Weights of a small GPT-style language model, trained from scratch on English Wikipedia: 3 heads of 64 (1 for keys and values), RMSNorm before each block.
MLP neurons of a small language model. Each row is named by its layer, matrix (down: output weights) and neuron, and shows model dimensions 0-255. Each number is 500 + 50 x the weight over its row's rms, rounded and kept within 0 to 999. Numbers have three digits each. A neuron's up and down rows have the sign that makes its largest values positive.
After each neuron's rows, "fires before" lists the tokens most often just after its 100 highest values on Wikipedia text that the model never trained on. A number after a token or word is its count.

L3.down255:519492515543411513485496504574559477510506569494479521542570529556556594584496583450528452466487559522475507525561500501565541512552505470408528459541482384443482529457411479517544535461489409658409477512566491478484508456528476520364490460501455576472479539550589438502508437451509573479484540506579461451526453408448536473461494446489568610472448499533512462519538463558463480405480542503595455476540513485566579489456450529466523509560527522496570532483501436550478609491479437483522520458318547476570526418531537482549483517526413483518515487541561560435524556516471427442385434426548459452541549502486516494475498448464565454468482495519572491456428431544450436415482506479453515356460515513487551436491489495523510460489550480503568466492418538500506650439550445
fires before: "." 20, " | " 11, "rd" 8, "–" 7, ":" 7, " |" 6

L6.down489:528488568559463569466426586507546547578561420549519553512444489368552486488514462513542492473517436420517538510494482500512488417499451543528535451530542440490508459567555484534540632478513567557497472511472530488606460505490428480526422391497566551519493541465491441561505505440484496386475521470482507469418471451441547500428489518548520566533589460444421533458465473600636444493447559439481599502542568488455449511612470551506477527420553625520542491543382551555524567471541506392428581393498420485389498473482407405489530520513527492465542554541447490490470516377571463462532524502497369486453488480424425493438504546528478564549504560506553494454492433471509505466464541445471451489482547515530528514536528530483514521524504517511541495453544457588541553428477485
fires before: "1" 13, "3" 12, "0" 11, "2" 11, "5" 10, "6" 10

L6.down427:508490409435464502447522501566515447558587483540530480500536533442629438480464449541528521532487463517483437434521448564461507457541493495515486489541500560499404609473505574605507513502518467573490444524444415457469517507514430509561461519438448505448459526459544512524542469529491464416455443421462499449629448530453424504437606530508405547502561443509550454496531486548565473457456584503501518631525438475484514531451463603536549593564415487438444534526481549442506475485558439541507614410570621495506494452526582500511532505470477523521484584470456550509478538591429441447529493429508539468497466520512481445442530485542548608549565589500566454411554531571468477569490526458488551559365489431500522442508466560516489553525533493473473423476540580454518545501539382
fires before: " |" 34, " | " 8, "u" 7, "F" 4

L2.down354:485508541515546527413430495564464435441535553471574509578493569523529533472503522559487529499438501548531500503503574483367529450424518579554571575470458576541539503552537556552489504509499518525489522476538501451494527477502542505539484497515425478482533457404440562444434572420469606470500453571523431536433435487532609516407523592563533492513551516464534521571580625515369520473523583563488458532461545422461524581596428588481454596520442401508527481588482423474437577457414511510455528406505527569452508467515487496529440532490495426528474484545510495517516530508479555464603404560474488583556521540510504455396557458546463530458521593458527539510567449536439514513506506476528454507467500478472442478407497444423511537391480590516558428443450530540455490578469504
fires before: " | " 44, "; " 11, " " 4, " |" 4

L8.down175:548468518472564437600393482482478416397463380510472567489525483479446572478648525452541463434517525451501567452540559471495435532531522515504537481491522513519524479525519458448429530531496408436382465464447567498466542460501505479584504500516469470455523534556461480506495528490463484461424605438430588497478513502545461490490489457524457531449449448455521483533430426413464509554471459537516471482559563507503450548508486548482559509555445515487516525580486423425433442465453431490531537453484413434517552498468607503506535522489328557567542554428516465495525600499532503428582379545572534470468544518450483513483585480547552525500498452623550358520477536530546500545551383544428497459550547427570491477531464533515525546405436530449457504522525534457455450481577538
fires before: "." 66

L3.down348:521404560468436544487441539433491539418517498483447504497450529608507508509567542471574488566513526555474525493521462544502495466444393453472508464526623411513604563544549446481484552647504620476420503461520528495511496501516456528482529580535489469461491440531511544505557483527487507525551592504423511508466424522495391448416588489568433406473527434437496523445500605452436511555435433514466505553530478536504399529520557592524406455468499559504555450559543423526451497505492420501432591483489380527534563447496512544573635525522501463467449483500596483525514518510425532526486518531457498451469505537528401479533529490513511551552500514474430565491527523512538394445506505494551485515538524483519461637387570447544464421426467515533547520507463467490574420453451452
fires before: "\n\n" 43, "\n" 35, " on" 4

L8.down346:427604529539478554580477501479501452485494506531539567450523517492502530671393455494508516476484440463496538541483450488446515458486483470542613557482458503542496452551505547491441546573436513558515499585481460497435519507494478465510484550497489417446560596530565559502507554447466430576548497492529474459484450487559511446511494467562454472527518478492447467502422548376509562592541499566457447515495605455537550557568568568563487458493547469476490424558519579533533454534500464516557487511471412540528553341455435435623492418399533477500449507469536395459487554569425440548430394466551628512495449482477525507522440462510500544545543520441651523489525534437499492478534614571481547505457468539543428559550474491509515486498587451527407499497501445533508509515570497
fires before: "it" 21, "ited" 16, "its" 8, "e" 6

L8.down698:463543539559583498518444440455486572543527564477505467449523495504495610540497496551555529439538558453464447578534535496545477453475566490527545462461438648533503513487578549451511484559438368555503540564503582537541511485515467558584445447450479480561379431497613516426401517520558474522497477402357509452510468470404438533535497511522513453476521509503498507552554431534549465460472419461532506447522578490576465553494530433458500537486519370590474444461539492492546511573487573578454536577427440513457480452528524556511528484460422535524508475585577471464484553475525389485483555464484439558450473388555435541492543502440508602457535503500493477505524556485454568461450466568528564470462524440423486466493505485499520505418416606504548432516495509567401434498538506
fires before: "ion" 19, "or" 10, "ions" 8, "-" 5, "ive" 4, "ing" 4

L2.down654:599499531566512483634503527472481479483606494487461456492515506632493506481543538579495495553395486434461506486419474535502471460491522458484448482566533605534574411548516467559509452504626530530604512562529538433451429538497493559510555388547569491453533543503467498531499459551524531437500366509475428540570451455464471512502527504509407487562507547543420516478463416515497509538455436575413577513479493493420456430491538531502542522478484457465557450560446513556464617471496481517566421494470512470542522557509396594529546546460480514545516399536553455540486491466538543523608541468494539528437405452495546479509566542493494496449496491500531583637484552437597470482534476515555500514499489460546435399477463566496520485428507578488522473567540518424384459433426551
fires before: "," 24, "." 17, ", the" 6, ", B" 5

L8.down555:400511552396526457432510421484446442433563444471589518430551508550569499594513450535567501523547545580420509594447493517510541560475467557448521427498502524501538477504527507516510533532601497571367566389482516539518548484566477549439535461457616500520508552492444548495523492600364543521471473457472465498509543423537562532569513549516494533416512503511547492465525509442524455451511504495460414508534524489554476518519489493631494556453500392552485494541527490548499556510452541476543461509479371529585496556515550508528524531462555462553450571502430452431473440527461482416551464463525497464487547450486440594581403454492391469527489476467470551461396485446436514479423457499435465523495496490418546441484360512513502577533597472495554539548435531544480385491516490
fires before: " to" 26, " to the" 8, " on" 5, " from" 5, " s" 4, " in" 4

L3.down306:587517495493497499562429420421444486568540464544565541424483466527517472425507507518531459460472475513518490575494553425624506525482558498450405498478599469588427488525518560426453541491464502544575392504468513498570489525401586501558548459461454453496526523456520529547524467446430537481530435441468454541405502619412589513476570490471513543580557415556500540515465511465521492557499392502396522450452426528541365438562586484459629501521490529537541540502577520477430611541481472530558578420576530492488523533485491481464542486575501477397494501492534547417540459498470457488572560502491460512554455516446491496452489517405477389420508574433511507532500514591525525488534516472488415405482476471419533537571498526466489454416463542459491554576457512517545480481462452
fires before: "uk" 18, "5" 7, "1" 7, "2" 7, " " 6, "6" 5

L8.down568:436562459493495380527536358444414425544455525434505580462560557524527489584551459493541545510509515552545466495530509539489500337454417621435513491500469449514469488476441412556521530476444484572481436566529454566501521533544472452508510491464413465506458471486639465480524492481455560499479551561401490520588515426450490520426512330480436512451567532497468438445406430446484475509481433518495520480567489509597531472484385466428533467506529452468471510543559452523514488496542504570568502568492356531405474491514528484522478561452511460554459441468502553443593486562490462474491512485510526541599521555540529512475431488474443514450488513454495439498602457449450470492532529507486486436490438515496621569543458454384519528510473530571513460513489516494392530510497450
fires before: " | " 52, " |  |" 16, "|  |" 10, " |" 7, " |  | " 7

L3.down178:532495503486426473544524478563405431534486493483580531519440565545544562480397485470499525502520480502455570532522501429510503470403468553536550522436622523446484554585544520384550461582492546469447505531450495546565520454450459580521483492537607489531500496459584568574458526466426481508509503452584577601507373535520508427444466574503399575408521464534547539542533551465444472559554409506604534465550532493489490552543484499465551469510440513502628410422472451547566556484477540490532451539543522444442483556523548512477515513471467421541427402566576518437436519501518425474444483590572499450585489508576483482540474517407468484564492515603522515558538497454554466554483505538509544504533522513368511649524468516514483465507533492474541441478426518446536556454524501
fires before: " the" 12, "er" 12, "cast" 11, "est" 8, "-" 4, "by" 4

L6.down596:490588536435493482432494468533424467472469528507519436508420426529507477585563488525414544499363524443523450504498543457577435554590566454477501564489488448479461494464470494441500550504473478570505561461474436448506566475586528526533509407526483415475486502532404454512520486456512482526565486473482444554533422407481384422438477540525451555512505481497570602459412514608515465480642528522517406456527417522418505461517592473525500557418541506396462509431622485469459524518455446499490583556544639516515485505565554489519436553459554512514483469535506530431470475575478493446418455561478487499521520526483417468483556480528512526570480533482419467536483487471522510449456584539550482435490452492501501510479401600556341527536396424483509527468509431494528492523529447
fires before: "ect" 13, "ult" 12, "ur" 8, "ic" 8, "orts" 5, "ug" 5

L2.down584:589614461386547535438467495534508398537513481558521414549427444509473474538479518513514475529486549485366555467487545500552549483589437486559426506507499436423447458479496459443489543473433528413445593493496479507431427543492539518541578501543528537536433513487617556424511539414412492567538405599541414461431459416500443483514509451439510578381442462479458557454581523466511509521508498547493475497511513523509481458560506446434491436611513538518431503573453467439498560545550495477433461478482531569505398475473514510529560460553494491487443452480518430454450500520555497505457454470587480417512474576519467505493368502537517583516460431533521533543454455516523512520443452411468434579521533443539441474507598509470512472472502646468544516501468364457486443494487496
fires before: "\n" 59, "\n\n" 40

L2.down600:498544504501535521447540498467429469614530537526421531483446535475610491572438447439519468468526514506519535480551552499601489500526436371509515476485408495518444437511526512487529455606546440469511444540542508559486482487580562515488503490496517604483571488467501427491442487528445478463403537503603491563513520553463428512509472423490488450502488528518529466516393457529480438398459534567543563587459547488523512502504553491459494477585496490558610523490466530472445447490527569522571391504471520491381514466524462556428498436499474516519426496494466614472518530479438509527515492546409481482477415486451442554399510496539466474538500507436627576509517478513419607394443508498519498535502519456436366463600472454455466548498479563544378483547504574647523577532432485
fires before: "\n" 29, "\n\n" 25, "y" 4

L8.down67:540440537519578534503593530429468501572498475501428515434552541455452557451542477406456524456530474426499459415476498549477524445453442526492491499519528485562513488553488514534438452498506511501474589496457466565471498492580486403491488430459438598539510653511577487507505440505499491507550478451466448536496521441431456529537530523571471484435553509498502451496440569503466598538503414487530465476564475635499517462509488500321476457468536579484513485467560385458548555468506514450450546558486446420399599600546508501465470439496461554471471536569450489520517458434527516537483583525510501502597444497457537536527463413491447478504526513504523587515597389458561401511460507499463444464485516379555518533562484499482583472603435495512540410529493555489469647458446442
fires before: "," 29, ", the" 18, ", he" 7, " he" 4, ", she" 4

L2.down339:560562484519454419402456531518529558470429514564495447448383550400492591391475483445503549469511500503514507558546543487470462472479458498620437481567454444531464479586551585558492610446488563519571594497436544504509406461509515459430481497480444403536412433514483497559443539533524471527510566529450495402485486538560528532433460490540516498516430464514493485465422563462438480448515520400362507506559499551439535472484540467469514494583538476490486614463519439466389497564553548447514525526548461468502563492523506549528472512411523544529497563548513548552518538505498476539515452476559498575549479450517554407533465510547511481426557489559436569477569432461587589523403530502527559484510368397462573480559423480487598494433522524530490483511438499448476559528571525
fires before: "2" 23, "1" 14, "ut" 6, "e" 6, " to" 4

L8.down582:471511402522439583483468411471491525443540464485624518530374446542520521554519479551522495478495578426456354522533481410417499510497437515491442599552542541561488508522506407506606486483535541537462464553492464499459520504450476467441587521540536579535476502489436493389488534424507521468604555512601489453548497472515469503470508424485495434520460472529501590435475493474495566501486499467489467492473514522465522508473427527590446485549532416593472419427530498530456578434540468463449547558495520531475489434542455523429588469440508432538516478530508440425521455410448537488417623549460466466454522496485532488465478540490458454411466517449508545502480490523525502376535533574431570612535421411535516540440503518483561530480488454527523449331395532465455447510525551
fires before: " | " 40, "4" 8, "3" 6, " |" 4, "–" 4, "5" 4

L8.down367:481417513473516517551449498539486476525538404508505583486522512576368514433465501476455556451563479564470499496462476441470496507541507541569414527514477513518572398453490467468545518506499413589444483446528577551485495492447448544456496482462521467502416571519593534491433526604532506402547446512480466528580473496530553477525524523440459472636491470454609489479462508494555503583340510463471556493449448498510479485525501493520542424442360547408458443499586480545498474531500404471485429440478425586519479510513588545514558491604432532455491498477558520506464470441502534491541434483492426515516438542608457560606465551485517532409515575512510527409545500566484498483553528449594555522453567519407542466396507593453457559546476482444487498563488519499533603564473482
fires before: "or" 16, "ion" 11, "ive" 8, "ory" 7, "ors" 6, "or of" 4